From a checkpoint of a small transformer trained on Wikipedia.
Architecture: RMSNorm before each block, rotary positions, biases on query, key and value, tied embeddings.
MLP neurons of a small language model. Each row is named by its layer, matrix (gate and up: input weights; down: output weights) and neuron, and shows model dimensions 64-159. Each number is 50 + 10 x the weight over its row's rms, rounded and kept within 0 to 99. A neuron's up and down rows have the sign that makes its largest values positive.
After each neuron's rows, "fires on" lists the tokens most often at its 100 highest values on Wikipedia text that the model never trained on.

L3.gate59:58 55 51 34 28 57 40 53 41 54 40 38 47 62 59 41 60 36 43 50 55 67 38 42 52 56 48 59 51 55 45 61 50 45 53 43 39 58 61 50 49 39 64 34 47 52 40 50 52 50 43 53 56 84 49 55 48 54 44 46 43 42 54 37 42 54 42 49 60 52 65 45 41 55 28 40 49 44 40 55 55 58 53 68 53 54 50 53 55 52 62 53 50 54 31 38
L3.up59:54 34 42 56 60 39 41 50 54 58 43 52 46 26 65 66 54 68 73 27 35 39 70 41 38 54 54 51 53 40 58 45 70 40 51 41 50 48 53 44 56 59 45 61 59 29 37 46 47 49 54 41 44 35 54 36 57 54 46 55 46 46 34 49 49 62 51 54 39 38 53 30 59 43 54 28 53 44 62 62 46 51 42 45 39 37 53 58 40 37 72 55 42 53 53 51
L3.down59:69 35 47 42 42 29 41 32 48 34 43 45 60 45 67 48 54 62 51 40 62 58 51 44 46 61 25 40 49 57 47 58 50 56 42 52 25 53 59 35 50 47 36 57 43 44 44 47 40 49 60 35 67 59 51 63 50 63 44 47 60 59 69 53 45 53 28 52 46 53 40 52 37 40 33 64 62 43 51 52 66 46 46 40 51 46 49 55 56 49 55 46 50 37 26 44
fires on: "ount", " cent", "oard", "ement", " right", " Cent"

L5.gate72:41 51 43 47 46 50 39 50 36 53 43 59 38 39 43 48 63 56 38 51 54 52 84 55 62 72 45 56 45 42 53 51 64 45 39 63 62 46 52 48 59 34 48 56 74 39 46 52 32 52 64 64 59 53 44 71 52 60 35 48 45 60 59 45 49 54 75 51 61 59 62 37 53 44 42 70 40 52 44 38 58 56 62 64 40 42 64 49 45 39 40 45 47 49 53 41
L5.up72:23 66 58 69 38 47 49 49 56 59 60 39 43 58 41 39 26 51 37 62 51 46 51 57 29 54 41 69 52 58 37 53 56 55 43 46 44 48 67 48 41 55 54 51 57 27 56 57 37 53 47 49 38 53 31 44 56 54 61 39 43 58 71 60 60 59 53 59 54 48 36 51 47 52 51 37 46 48 51 37 39 54 56 46 77 64 46 49 28 56 48 48 63 73 41 47
L5.down72:43 68 51 39 43 47 45 44 52 50 30 49 45 46 51 57 41 58 38 40 59 45 52 27 39 62 53 47 51 36 35 45 33 47 53 45 48 37 46 50 50 56 61 48 40 38 57 44 51 50 55 63 50 47 40 47 61 61 58 46 45 61 64 44 70 60 48 43 50 35 46 39 49 31 47 39 61 39 35 42 49 49 57 64 51 42 53 42 37 62 42 40 38 59 46 53
fires on: " gr", " Gr", "gr"

L5.gate235:39 46 52 40 56 37 44 58 57 68 55 58 54 43 21 34 52 41 58 50 39 51 48 50 54 61 40 35 47 54 65 62 49 46 47 57 42 57 57 36 53 40 49 60 45 54 64 34 39 40 45 56 62 37 53 66 38 43 57 54 40 55 44 41 39 26 63 61 44 50 40 62 62 60 58 28 48 48 47 58 49 54 47 55 38 44 52 57 60 44 47 45 39 40 45 37
L5.up235:53 51 42 64 35 57 52 53 50 49 35 52 44 41 46 37 41 46 58 55 53 52 52 66 39 60 50 44 51 45 46 47 54 62 75 48 37 47 57 43 57 58 48 64 59 32 48 47 41 46 38 56 62 38 41 55 35 42 54 62 54 47 49 63 39 38 49 59 56 65 48 48 67 65 35 45 52 44 46 47 51 54 49 66 58 37 58 39 60 45 34 41 57 56 51 50
L5.down235:54 52 43 38 45 36 52 50 57 53 64 43 42 59 50 39 37 39 49 40 58 48 59 44 61 59 55 46 38 61 50 53 54 51 28 54 58 53 39 39 53 43 59 43 35 49 62 52 40 56 37 61 47 67 60 67 51 55 60 56 52 62 46 59 54 43 54 48 56 62 48 60 50 42 55 57 56 50 34 54 58 42 41 34 47 55 44 39 58 37 70 40 43 51 53 46
fires on: "ai", " history", "rat", " cult", "ran", "ince"

L8.gate87:55 59 55 54 36 36 47 52 57 47 60 54 45 63 47 33 48 50 56 51 47 45 40 44 41 61 48 59 66 37 60 54 37 53 48 35 43 50 62 40 54 46 57 49 42 45 46 50 72 54 61 69 55 57 43 46 50 26 54 55 56 50 44 55 63 54 45 63 53 54 52 34 68 55 42 69 44 51 65 47 65 53 45 31 51 56 40 50 50 44 58 42 47 38 44 76
L8.up87:51 59 45 52 67 47 46 42 57 49 40 49 76 46 36 52 39 53 43 38 39 36 40 51 34 47 52 49 51 36 46 59 46 46 32 49 39 58 42 37 52 39 52 61 43 36 48 38 44 52 71 65 57 29 53 43 32 38 46 59 35 42 49 46 45 36 45 63 48 62 53 49 51 44 63 42 52 60 66 60 55 49 41 52 47 58 61 52 55 59 66 54 47 55 39 20
L8.down87:40 67 52 43 45 51 52 43 54 49 57 49 46 52 32 53 58 58 33 35 28 24 30 47 44 47 40 56 51 47 33 34 43 58 52 55 53 46 64 62 71 36 73 42 52 53 55 58 34 54 54 49 56 52 28 48 49 53 48 38 56 47 46 55 62 40 47 51 52 48 34 47 42 42 47 50 48 67 55 39 64 59 43 66 40 61 63 50 55 67 55 57 50 33 50 64
fires on: "i", "es", "e", "ri", "r"

L8.gate174:54 66 32 72 53 31 38 56 57 54 42 43 51 58 58 50 47 50 47 57 62 46 65 50 63 40 55 55 44 53 60 48 70 39 54 50 42 47 47 41 61 58 58 72 76 40 49 47 24 40 36 40 58 69 50 62 41 44 29 63 46 55 66 56 55 45 45 44 43 61 40 49 61 35 45 35 51 56 38 47 61 52 75 61 41 51 54 41 52 52 39 49 45 75 65 50
L8.up174:29 39 50 41 45 38 58 44 52 42 54 55 67 44 60 71 55 31 46 55 34 53 51 47 57 52 60 59 52 67 47 54 57 47 46 47 54 55 57 45 54 41 50 76 55 72 47 45 41 32 60 54 38 69 71 61 51 55 48 50 48 46 50 29 54 38 49 46 50 53 46 65 61 64 60 31 43 46 33 44 46 43 49 66 42 47 53 51 48 59 45 49 62 74 46 49
L8.down174:56 45 37 55 63 42 40 61 73 47 48 32 73 55 50 60 54 44 56 58 39 43 44 48 62 54 43 69 70 49 52 49 30 43 60 48 60 73 36 55 52 33 45 43 45 47 48 71 46 39 34 45 59 36 70 59 29 56 63 57 46 59 53 50 36 55 53 49 72 41 43 54 56 44 48 45 55 55 36 46 57 68 64 57 45 57 61 39 54 37 57 56 52 43 30 33
fires on: "ult", "ed", "ut", "ong", "q", "ra"

L8.gate354:51 44 45 47 38 41 59 50 48 54 59 50 61 50 44 49 51 57 56 49 66 63 53 54 46 61 46 32 59 57 45 50 57 60 40 56 54 43 63 32 47 32 46 47 53 48 53 59 55 33 38 54 53 43 41 42 43 48 53 45 53 56 54 42 55 32 41 61 62 50 42 48 57 46 56 43 25 46 45 32 47 57 43 57 37 33 41 67 64 41 56 64 65 42 42 82
L8.up354:59 47 56 44 54 45 46 58 52 64 48 69 75 50 45 34 45 48 66 57 35 60 41 58 62 75 37 52 36 36 43 31 42 52 55 54 40 48 39 60 54 48 65 49 39 56 51 50 71 52 33 76 54 43 46 42 44 31 42 57 52 67 57 51 58 34 71 42 53 40 56 62 45 46 75 42 47 63 62 48 69 52 47 59 58 59 38 56 50 51 47 40 46 55 59 53
L8.down354:34 49 49 47 48 41 58 45 49 64 43 55 33 55 32 52 64 54 59 45 49 60 65 56 57 53 35 56 53 71 59 46 49 59 56 47 30 43 74 54 51 44 68 43 38 46 69 59 44 71 69 39 64 52 53 58 29 48 49 67 41 57 52 51 59 67 47 64 54 46 36 53 54 37 57 35 64 74 54 58 56 60 43 63 47 46 62 50 51 40 55 38 55 49 43 48
fires on: "ig", "r", "im", "i", "or", "l"

L16.gate190:57 54 45 55 63 51 62 65 63 35 51 52 44 53 68 43 58 60 41 45 43 48 55 26 43 44 52 45 51 52 62 33 48 60 57 45 54 48 45 46 48 54 71 42 51 71 51 34 41 52 40 22 53 48 41 57 50 45 54 42 46 59 60 63 46 57 41 55 59 50 56 45 45 53 40 59 59 78 43 58 50 51 49 66 52 64 51 58 42 65 65 57 36 44 56 57
L16.up190:44 52 53 47 44 41 55 46 52 44 42 59 59 52 65 49 54 49 65 64 33 51 33 50 40 47 36 62 53 29 54 27 48 56 57 36 38 62 44 62 38 48 57 56 35 48 34 50 49 51 39 48 58 71 48 43 69 40 65 64 49 54 55 53 43 57 50 43 33 59 56 57 49 53 35 57 58 55 47 41 56 61 62 51 54 45 59 42 65 60 56 51 46 33 74 65
L16.down190:56 49 44 44 55 48 71 47 56 48 55 37 63 54 66 52 51 46 54 48 49 41 40 58 36 71 53 47 40 65 54 49 38 51 53 45 34 57 50 33 51 38 47 53 65 52 59 29 36 44 43 45 41 51 37 46 70 62 42 45 40 58 54 62 65 47 37 45 43 54 60 54 42 49 58 52 47 53 64 48 80 53 47 48 51 62 49 51 44 63 60 47 37 47 38 48
fires on: " ", "uff", "p", "if", "is", " crit"

L18.gate395:55 48 50 54 54 50 27 40 34 57 54 43 49 50 54 42 49 71 58 57 39 51 56 58 38 61 43 49 53 53 40 57 50 40 45 67 52 53 62 66 43 38 71 58 55 51 39 59 50 47 66 48 55 67 49 55 47 35 51 54 58 37 50 51 63 46 81 38 49 46 56 51 24 58 26 38 49 42 35 50 74 50 51 53 38 54 54 44 57 62 56 38 42 52 63 48
L18.up395:30 46 59 65 54 43 49 40 52 42 58 70 53 35 68 50 41 47 44 41 50 45 51 47 62 59 53 55 60 31 44 45 64 51 42 68 70 73 52 46 46 67 45 65 52 46 53 32 56 41 49 51 51 49 58 38 65 63 30 44 23 56 35 42 60 48 71 61 47 68 60 49 61 40 55 36 35 50 44 50 71 50 48 51 38 58 57 38 66 51 51 53 53 54 41 58
L18.down395:46 67 62 48 35 62 43 52 34 66 32 59 58 56 56 46 41 60 42 63 52 65 63 41 50 67 59 56 54 52 39 37 56 50 54 47 61 46 63 47 59 47 49 55 42 44 56 70 37 46 53 44 39 31 50 48 50 50 39 61 59 61 46 47 59 47 63 45 41 44 36 40 55 43 54 36 47 53 64 58 32 48 46 48 52 42 35 34 62 61 55 50 45 39 54 27
fires on: " dire", "it", " Dire", "se", " se", "te"

L18.gate65:35 53 35 57 65 57 37 45 45 55 38 54 52 41 56 49 33 54 51 57 65 51 54 69 40 43 45 33 66 36 48 44 50 56 39 64 54 57 38 41 44 46 79 58 43 42 61 53 60 57 44 31 54 42 55 58 43 70 44 50 48 40 42 67 35 45 52 42 44 46 43 58 50 43 53 35 40 41 57 49 41 59 75 47 57 45 53 52 23 46 72 69 57 47 52 74
L18.up65:61 46 57 59 62 56 59 54 67 57 54 53 47 54 40 42 54 51 61 53 64 60 60 48 52 30 47 47 41 47 45 35 50 68 31 50 37 42 54 51 58 42 66 46 56 53 66 63 39 56 27 53 48 40 49 56 38 48 62 39 66 53 52 77 35 60 45 48 57 55 39 53 36 39 57 50 43 62 75 54 40 43 59 47 54 50 43 58 46 65 56 40 40 47 57 43
L18.down65:39 43 44 64 65 31 49 48 60 58 55 48 48 48 49 57 52 45 43 58 43 38 54 51 45 65 54 53 23 48 40 40 41 54 36 50 52 48 68 32 48 55 69 55 43 55 55 51 48 53 38 52 48 62 61 62 52 55 53 48 54 35 26 78 52 60 51 43 58 60 40 55 49 34 52 31 39 47 45 51 42 59 56 39 40 57 55 18 48 50 49 58 57 49 49 58
fires on: " R", "R", " wh", " r", " rec", " ra"

L6.gate198:48 39 29 64 49 58 38 48 42 64 45 68 39 38 49 62 60 73 48 31 55 50 52 54 56 66 42 45 59 54 20 41 59 41 58 47 47 45 62 48 47 49 46 56 56 38 35 70 55 44 29 50 61 64 41 31 48 58 53 57 50 41 75 56 63 50 49 44 35 58 43 68 41 54 46 44 54 47 51 47 50 47 69 53 49 45 50 62 63 51 52 60 42 54 50 37
L6.up198:59 53 42 44 35 52 56 44 45 37 52 27 32 55 55 65 61 40 49 45 47 54 48 47 47 34 55 53 42 53 46 50 76 49 60 36 29 44 51 72 45 38 43 64 67 59 36 64 31 36 35 42 48 48 54 50 59 70 54 58 59 60 55 46 54 35 53 50 36 52 39 47 42 54 49 55 45 68 33 34 52 43 48 61 50 45 35 55 62 58 57 55 63 48 49 33
L6.down198:36 39 43 57 62 62 52 49 48 50 56 45 48 43 54 48 53 49 62 44 51 61 50 56 54 61 44 55 53 53 64 48 50 55 41 20 38 57 45 60 49 39 38 29 51 74 54 41 73 41 60 57 71 53 65 44 50 55 42 50 34 38 58 56 49 44 63 36 37 52 46 41 46 61 52 27 51 36 54 44 41 41 68 54 46 39 54 40 47 60 61 39 38 43 45 50
fires on: "ing", "ult", "ug", "ed", "out"

L5.gate41:60 56 52 37 46 63 53 46 65 24 46 35 60 35 30 57 57 25 46 51 35 42 59 57 57 38 48 56 46 51 52 47 42 35 53 44 56 47 40 63 54 58 64 60 58 49 60 49 47 55 58 46 55 68 50 49 37 47 42 37 39 52 43 56 49 45 51 38 39 54 36 51 45 66 75 51 56 51 44 58 55 52 51 44 61 49 50 63 62 54 57 56 63 51 42 47
L5.up41:77 35 40 55 63 66 44 50 55 49 66 66 66 43 49 64 50 40 50 56 53 40 54 33 46 58 57 40 47 27 35 49 58 56 31 45 31 34 72 52 34 35 47 56 43 80 21 56 50 42 42 62 59 60 60 52 35 42 51 53 49 31 50 43 51 56 46 58 55 31 38 55 43 57 51 56 45 49 44 51 40 60 58 40 63 40 44 44 64 42 50 33 64 60 64 36
L5.down41:51 50 61 58 61 57 41 49 38 57 54 43 54 33 48 41 46 55 35 36 29 58 55 59 52 50 67 62 53 32 51 45 52 46 53 71 50 46 50 66 69 64 54 49 52 44 68 44 45 66 55 45 51 63 31 46 42 45 45 49 42 52 41 35 64 43 48 45 67 36 32 36 53 73 68 44 48 61 42 62 45 46 18 56 44 50 43 41 51 55 57 59 48 43 29 47
fires on: "k", "ik", "sk"

L12.gate401:56 43 57 59 52 41 75 55 45 35 41 38 49 50 55 61 31 53 57 60 38 52 51 62 49 38 50 37 58 65 66 51 43 57 50 56 62 63 47 79 57 39 53 49 60 57 37 43 56 57 48 43 63 53 47 53 48 35 55 54 39 52 61 36 41 68 50 55 41 64 51 50 53 50 30 52 38 51 61 40 48 43 47 59 46 41 45 60 28 41 61 40 34 71 54 40
L12.up401:47 54 61 45 55 35 53 50 53 28 62 54 55 53 57 50 54 68 74 50 38 43 47 64 40 48 51 61 65 57 70 70 53 53 82 60 48 44 52 56 47 58 53 50 52 42 58 62 72 52 48 44 37 44 49 54 41 43 42 55 63 60 55 56 41 58 55 44 52 50 50 29 48 47 42 42 36 44 40 66 49 51 54 29 38 57 60 51 54 44 49 76 55 54 48 54
L12.down401:46 47 39 54 45 42 77 49 85 63 51 36 61 45 59 51 32 53 63 46 46 34 49 64 68 55 44 50 59 64 31 49 44 57 52 56 52 49 66 45 48 54 34 49 55 29 54 34 49 38 49 40 67 47 50 55 53 45 44 60 50 40 60 44 48 55 44 63 52 32 55 49 53 42 54 60 66 33 56 46 36 53 53 56 47 31 64 42 54 45 61 46 56 50 44 48
fires on: " of", " many", "ious", "ew", " most"

L13.gate407:58 51 52 55 54 38 40 51 35 39 71 50 51 47 49 59 48 44 48 47 55 62 56 35 58 45 50 52 58 40 52 49 42 59 42 54 39 44 39 42 43 69 46 54 52 49 73 43 52 55 38 27 29 60 55 60 50 43 73 68 50 45 63 55 42 53 35 51 48 54 57 25 56 67 45 44 44 55 47 51 34 43 70 49 41 62 59 58 39 54 67 51 50 59 32 65
L13.up407:38 52 46 36 59 31 70 42 57 54 57 62 63 27 50 29 65 55 62 65 61 63 60 53 58 43 39 45 47 42 46 47 46 66 38 47 52 36 63 49 52 50 33 57 44 48 71 58 34 38 49 52 36 74 56 55 52 54 74 44 56 64 50 44 44 52 33 49 60 48 58 39 52 50 58 43 42 58 55 52 51 28 48 66 40 36 50 60 51 79 28 49 42 51 57 42
L13.down407:52 54 56 53 56 58 50 20 52 57 61 47 85 35 64 52 54 62 40 56 56 47 51 45 35 46 34 34 35 46 41 51 47 52 49 38 56 43 57 70 50 58 46 53 61 55 55 47 59 51 37 46 34 47 56 46 57 62 42 64 57 47 50 58 51 55 65 57 58 60 57 42 55 33 45 38 44 44 41 49 57 67 49 57 65 45 56 46 48 69 40 54 56 61 65 46
fires on: " R", " r", "R"

L16.gate250:37 45 52 60 44 55 56 55 44 37 65 52 40 34 50 40 46 53 54 64 52 61 59 48 69 49 45 38 46 55 48 60 46 54 65 57 55 70 59 24 41 56 52 52 46 41 39 57 46 44 34 39 45 55 69 57 38 34 85 59 55 50 34 57 26 67 59 60 38 51 44 58 52 51 48 41 58 47 45 37 52 50 66 60 50 52 32 49 53 43 53 51 39 50 31 56
L16.up250:60 32 46 47 48 41 47 71 62 42 69 49 56 44 41 24 53 53 40 45 50 50 48 39 56 56 47 34 46 47 44 66 43 53 71 41 50 58 48 45 55 42 29 65 59 55 59 56 36 49 44 63 32 45 55 60 52 38 50 30 48 58 42 29 48 55 51 47 43 57 47 53 64 54 59 51 39 50 38 33 66 48 45 43 61 40 49 70 49 44 40 46 46 47 36 49
L16.down250:45 41 51 41 47 56 45 60 48 39 57 52 54 43 46 38 58 24 44 58 45 54 53 47 39 48 64 39 44 44 50 66 41 45 54 49 48 50 44 59 44 50 29 61 51 40 46 46 45 34 40 38 28 44 43 50 42 53 59 66 48 47 49 63 37 47 39 40 43 46 29 58 43 54 71 51 75 47 52 52 55 52 51 42 48 58 54 38 52 50 47 41 66 47 45 53
fires on: " al", " =", "===", " ===", "l"

L18.gate411:48 58 48 48 46 42 59 49 46 37 30 48 46 58 48 55 61 58 57 67 51 40 46 44 52 51 38 56 67 47 62 36 57 62 57 31 51 58 53 47 39 29 76 50 49 49 45 69 37 46 60 46 54 57 54 63 74 44 48 38 59 43 48 57 44 33 52 49 68 43 53 41 54 45 41 51 58 51 62 44 62 37 63 41 62 52 52 40 68 70 39 42 48 52 52 67
L18.up411:56 62 78 39 34 48 47 43 26 49 46 57 72 55 36 36 59 64 42 51 59 59 46 52 40 45 47 42 53 55 58 49 59 64 39 41 52 36 60 64 43 37 64 48 50 50 42 39 57 44 59 52 50 53 44 61 70 51 64 43 48 63 55 52 29 63 58 72 49 48 41 47 54 34 64 60 34 58 56 49 60 50 59 65 49 50 59 46 55 60 48 57 51 56 59 48
L18.down411:42 64 49 47 57 45 53 24 41 45 43 64 39 61 49 46 61 41 58 56 40 51 62 62 49 32 57 47 42 45 44 42 44 54 34 39 52 60 41 50 38 44 52 53 51 41 55 37 48 40 58 49 38 62 57 62 53 45 51 49 49 37 39 34 39 37 29 48 37 57 39 69 46 54 59 58 62 55 43 36 39 39 50 47 42 55 57 47 50 34 40 53 54 58 50 77
fires on: " M", " J", " sim", " found", " present", "ec"

L6.gate164:46 46 55 44 65 57 50 37 49 33 46 49 48 39 68 47 54 37 47 37 65 56 41 35 59 51 64 64 56 36 56 53 45 34 51 71 31 55 44 39 41 56 60 56 69 51 58 58 40 55 54 52 58 42 56 53 59 45 48 33 60 33 53 50 42 73 64 24 43 53 65 65 60 55 30 44 65 50 51 45 63 42 50 45 68 68 35 51 43 48 57 52 50 47 48 63
L6.up164:45 44 39 45 55 34 44 50 42 38 50 45 48 22 46 42 39 54 46 31 56 48 52 48 38 47 49 62 44 67 43 41 35 33 45 62 53 37 42 40 49 40 55 57 44 38 51 52 55 51 41 59 39 46 55 46 44 32 58 57 62 42 38 30 23 55 58 49 31 55 56 50 34 56 33 43 65 41 53 45 35 36 47 60 57 62 47 73 43 66 56 38 37 44 37 65
L6.down164:66 50 69 51 59 47 69 47 60 50 43 50 61 49 54 56 37 58 39 71 47 45 52 49 40 58 42 45 56 46 39 40 60 62 62 50 37 53 51 48 59 71 52 40 56 64 59 65 45 40 55 63 56 39 43 62 49 46 59 60 58 63 67 61 41 31 51 35 66 42 49 30 71 39 43 41 41 43 45 54 63 45 63 59 39 50 52 42 23 35 54 62 49 49 49 35
fires on: "an", "-", "est", "im", "ical", "at"

L3.gate290:50 45 59 53 46 46 38 44 55 64 54 62 52 45 45 50 50 49 49 60 60 57 46 53 47 71 39 47 42 57 47 58 70 51 43 46 62 44 64 37 70 44 69 45 54 51 39 56 28 45 54 37 37 66 55 62 61 49 59 48 53 61 57 20 53 55 72 46 81 41 46 48 35 48 63 41 49 46 57 43 50 51 41 50 43 45 66 52 39 43 41 66 36 54 43 62
L3.up290:61 43 45 55 51 26 69 35 65 32 49 61 33 48 47 49 60 63 52 35 58 45 67 52 60 60 51 45 53 64 33 54 46 55 57 43 58 55 49 43 51 48 59 59 44 53 53 46 36 45 63 38 33 66 43 69 42 43 58 39 39 73 69 39 57 63 61 42 51 49 54 52 55 49 47 55 63 47 41 37 53 56 54 37 37 63 41 32 50 52 55 71 39 55 49 58
L3.down290:52 37 49 52 40 45 51 54 59 61 31 41 53 63 59 26 51 47 43 27 35 48 41 54 43 56 38 62 65 38 31 62 36 52 37 39 48 44 62 58 56 71 28 70 54 62 57 46 47 64 56 42 73 43 47 47 38 55 47 51 45 51 51 56 66 50 54 48 47 43 44 47 64 25 49 43 51 55 54 39 45 47 60 49 45 42 48 31 34 46 57 57 68 38 36 46
fires on: "x", "ck", "ss", "gr", "ess"

L12.gate160:45 48 44 55 58 48 49 72 48 56 46 49 68 33 55 55 63 50 61 60 42 43 39 49 61 48 41 23 47 58 22 66 57 43 42 61 44 73 46 35 64 54 36 52 54 58 65 56 52 68 38 54 25 62 58 48 37 52 63 58 46 58 44 39 58 56 39 34 50 42 49 45 49 50 47 64 42 61 59 55 51 46 56 49 54 46 40 38 51 55 47 38 38 25 45 47
L12.up160:55 66 64 50 45 44 49 38 57 53 52 56 70 48 45 41 37 62 30 40 66 50 46 67 48 49 55 40 50 60 37 64 58 48 64 50 49 42 60 56 59 49 55 53 50 39 54 53 49 24 37 49 30 61 44 58 43 37 59 37 52 55 50 47 47 37 43 43 52 53 52 57 43 65 49 65 48 43 62 41 65 58 50 39 41 71 48 48 42 46 34 55 44 38 56 38
L12.down160:37 58 34 44 53 40 42 69 58 58 62 48 51 40 56 55 38 68 61 53 54 41 49 61 52 51 77 53 43 54 39 63 57 39 54 40 56 44 61 53 65 51 49 59 58 55 52 54 39 59 39 48 34 47 70 43 47 56 53 45 40 48 31 54 46 41 62 45 43 22 60 68 48 59 58 30 69 57 51 46 52 45 59 45 45 46 70 34 53 43 34 45 54 50 50 35
fires on: "===", "==", " ===", "op", "n"

L3.gate53:65 60 50 37 50 50 28 49 32 42 43 48 71 52 46 33 36 37 54 51 55 55 55 44 41 64 61 51 46 59 57 60 42 57 50 55 43 51 45 58 54 78 55 49 60 58 57 52 46 54 41 58 54 31 61 57 55 57 45 80 26 63 41 37 58 57 51 57 51 56 53 55 46 41 56 71 34 53 63 43 52 60 40 26 50 40 68 57 53 49 40 45 50 61 54 52
L3.up53:46 46 46 36 62 54 38 48 44 34 48 52 63 34 40 56 49 35 33 55 62 33 34 60 43 62 45 47 41 57 66 48 54 63 40 35 41 39 60 41 58 39 67 55 55 40 76 50 33 64 50 54 58 50 57 45 49 74 62 55 55 45 48 38 60 51 58 58 58 67 56 50 52 58 34 45 49 45 38 40 42 40 38 36 39 48 46 61 60 45 30 50 44 24 57 35
L3.down53:60 51 29 49 48 47 57 49 38 50 42 46 50 47 35 58 41 30 37 57 49 35 60 53 28 55 72 54 34 61 57 51 48 52 50 39 56 53 45 46 50 51 54 50 54 41 47 48 29 39 41 58 34 48 57 53 55 49 43 62 46 49 62 38 59 51 77 59 46 69 56 59 48 63 57 55 64 50 62 48 48 52 53 39 57 53 48 51 60 61 42 45 47 43 68 34
fires on: " te", " Te", " part", "usic"

L13.gate248:54 57 49 62 36 59 32 56 58 53 59 54 46 33 45 34 60 63 64 82 18 47 55 39 50 48 58 50 40 64 37 39 61 41 49 37 67 48 44 56 41 49 66 60 42 57 47 47 28 49 46 61 64 69 32 41 46 66 46 34 39 57 58 46 48 48 53 64 49 34 63 49 45 46 53 58 44 45 48 39 63 43 44 42 45 29 60 44 48 47 45 39 41 52 66 38
L13.up248:46 57 48 58 29 66 54 51 41 67 55 45 53 60 41 32 45 35 43 53 52 46 46 41 66 60 50 46 51 31 34 62 49 34 33 35 64 56 48 47 47 42 55 43 47 38 48 41 51 53 49 41 38 54 55 57 64 68 42 58 43 56 51 59 58 50 59 50 41 43 52 67 41 38 38 54 31 56 59 46 70 42 53 47 51 56 29 46 55 52 49 58 66 39 48 55
L13.down248:55 61 71 65 61 47 55 37 69 52 58 45 55 42 38 47 32 44 29 58 36 53 70 58 54 47 50 42 54 40 52 53 39 37 37 42 58 63 47 49 59 47 31 58 43 38 30 67 38 44 52 37 51 53 68 64 42 59 48 75 50 35 63 47 42 57 61 42 48 61 60 45 45 31 51 53 35 56 50 66 48 54 40 40 53 53 36 53 50 54 65 44 50 54 57 55
fires on: " dire", " colle", "le", "stru", "se"

L9.gate257:42 44 38 40 36 66 43 41 52 57 46 58 42 52 46 76 58 58 64 49 41 39 41 44 58 66 33 32 51 43 61 40 61 53 47 60 45 47 47 66 40 39 66 34 53 43 39 49 43 45 54 45 63 52 50 74 57 49 69 55 49 55 53 55 44 46 39 51 63 58 35 47 55 61 55 56 41 63 61 54 58 65 62 30 61 48 52 53 61 75 35 46 64 60 59 44
L9.up257:57 44 47 49 62 55 65 46 44 47 43 32 56 35 58 62 58 33 47 52 34 54 42 67 44 72 55 54 42 49 51 29 61 47 56 50 32 46 45 60 42 40 63 46 56 74 41 45 54 48 36 39 49 57 47 74 56 46 65 54 47 52 48 44 28 40 46 31 53 59 71 49 69 55 49 67 55 57 51 52 58 54 61 47 54 42 63 40 50 40 50 43 58 46 55 60
L9.down257:47 56 53 55 42 63 39 45 45 46 59 48 63 53 52 54 53 57 60 51 48 61 59 52 43 44 28 42 55 63 36 35 67 56 48 48 21 64 55 68 40 26 59 37 72 43 44 32 54 45 50 42 56 47 58 55 49 42 51 44 44 41 46 58 46 46 45 49 39 68 54 35 49 63 66 49 39 38 47 45 44 39 50 64 64 50 63 44 66 38 55 57 65 42 57 49
fires on: " found", "″", "rit", " present", "ic", "ound"

L3.gate390:56 35 58 54 51 42 55 47 74 42 47 40 50 59 49 67 47 51 55 55 45 64 53 66 41 56 49 44 65 56 48 50 68 64 50 48 46 49 42 54 51 34 52 54 50 61 34 46 49 60 27 32 59 57 64 46 55 46 74 75 45 44 47 54 54 42 39 61 29 52 43 65 68 48 73 59 45 62 43 57 56 48 47 35 58 53 34 54 49 38 34 49 59 62 49 43
L3.up390:63 43 40 64 63 51 52 54 63 34 51 44 53 56 55 66 48 57 60 51 57 58 55 49 56 70 53 44 61 30 63 46 49 64 50 39 53 44 45 52 49 42 50 57 46 65 38 41 43 54 41 61 41 47 55 65 47 46 61 64 62 46 45 48 42 27 49 66 55 60 50 71 88 43 67 62 61 58 37 47 40 76 33 27 49 58 52 41 50 50 41 48 44 56 54 43
L3.down390:47 40 69 54 79 59 39 46 30 46 56 58 61 60 43 41 45 39 39 57 37 40 59 35 44 32 47 58 63 67 50 48 43 50 50 49 53 40 53 75 58 38 53 67 44 56 47 41 51 58 54 32 55 62 58 45 44 65 72 55 32 44 41 46 55 45 27 59 45 51 52 49 60 62 69 54 56 45 49 41 37 54 46 64 44 50 42 48 66 63 48 54 52 59 41 34
fires on: "ik", " th", "sk", "uk"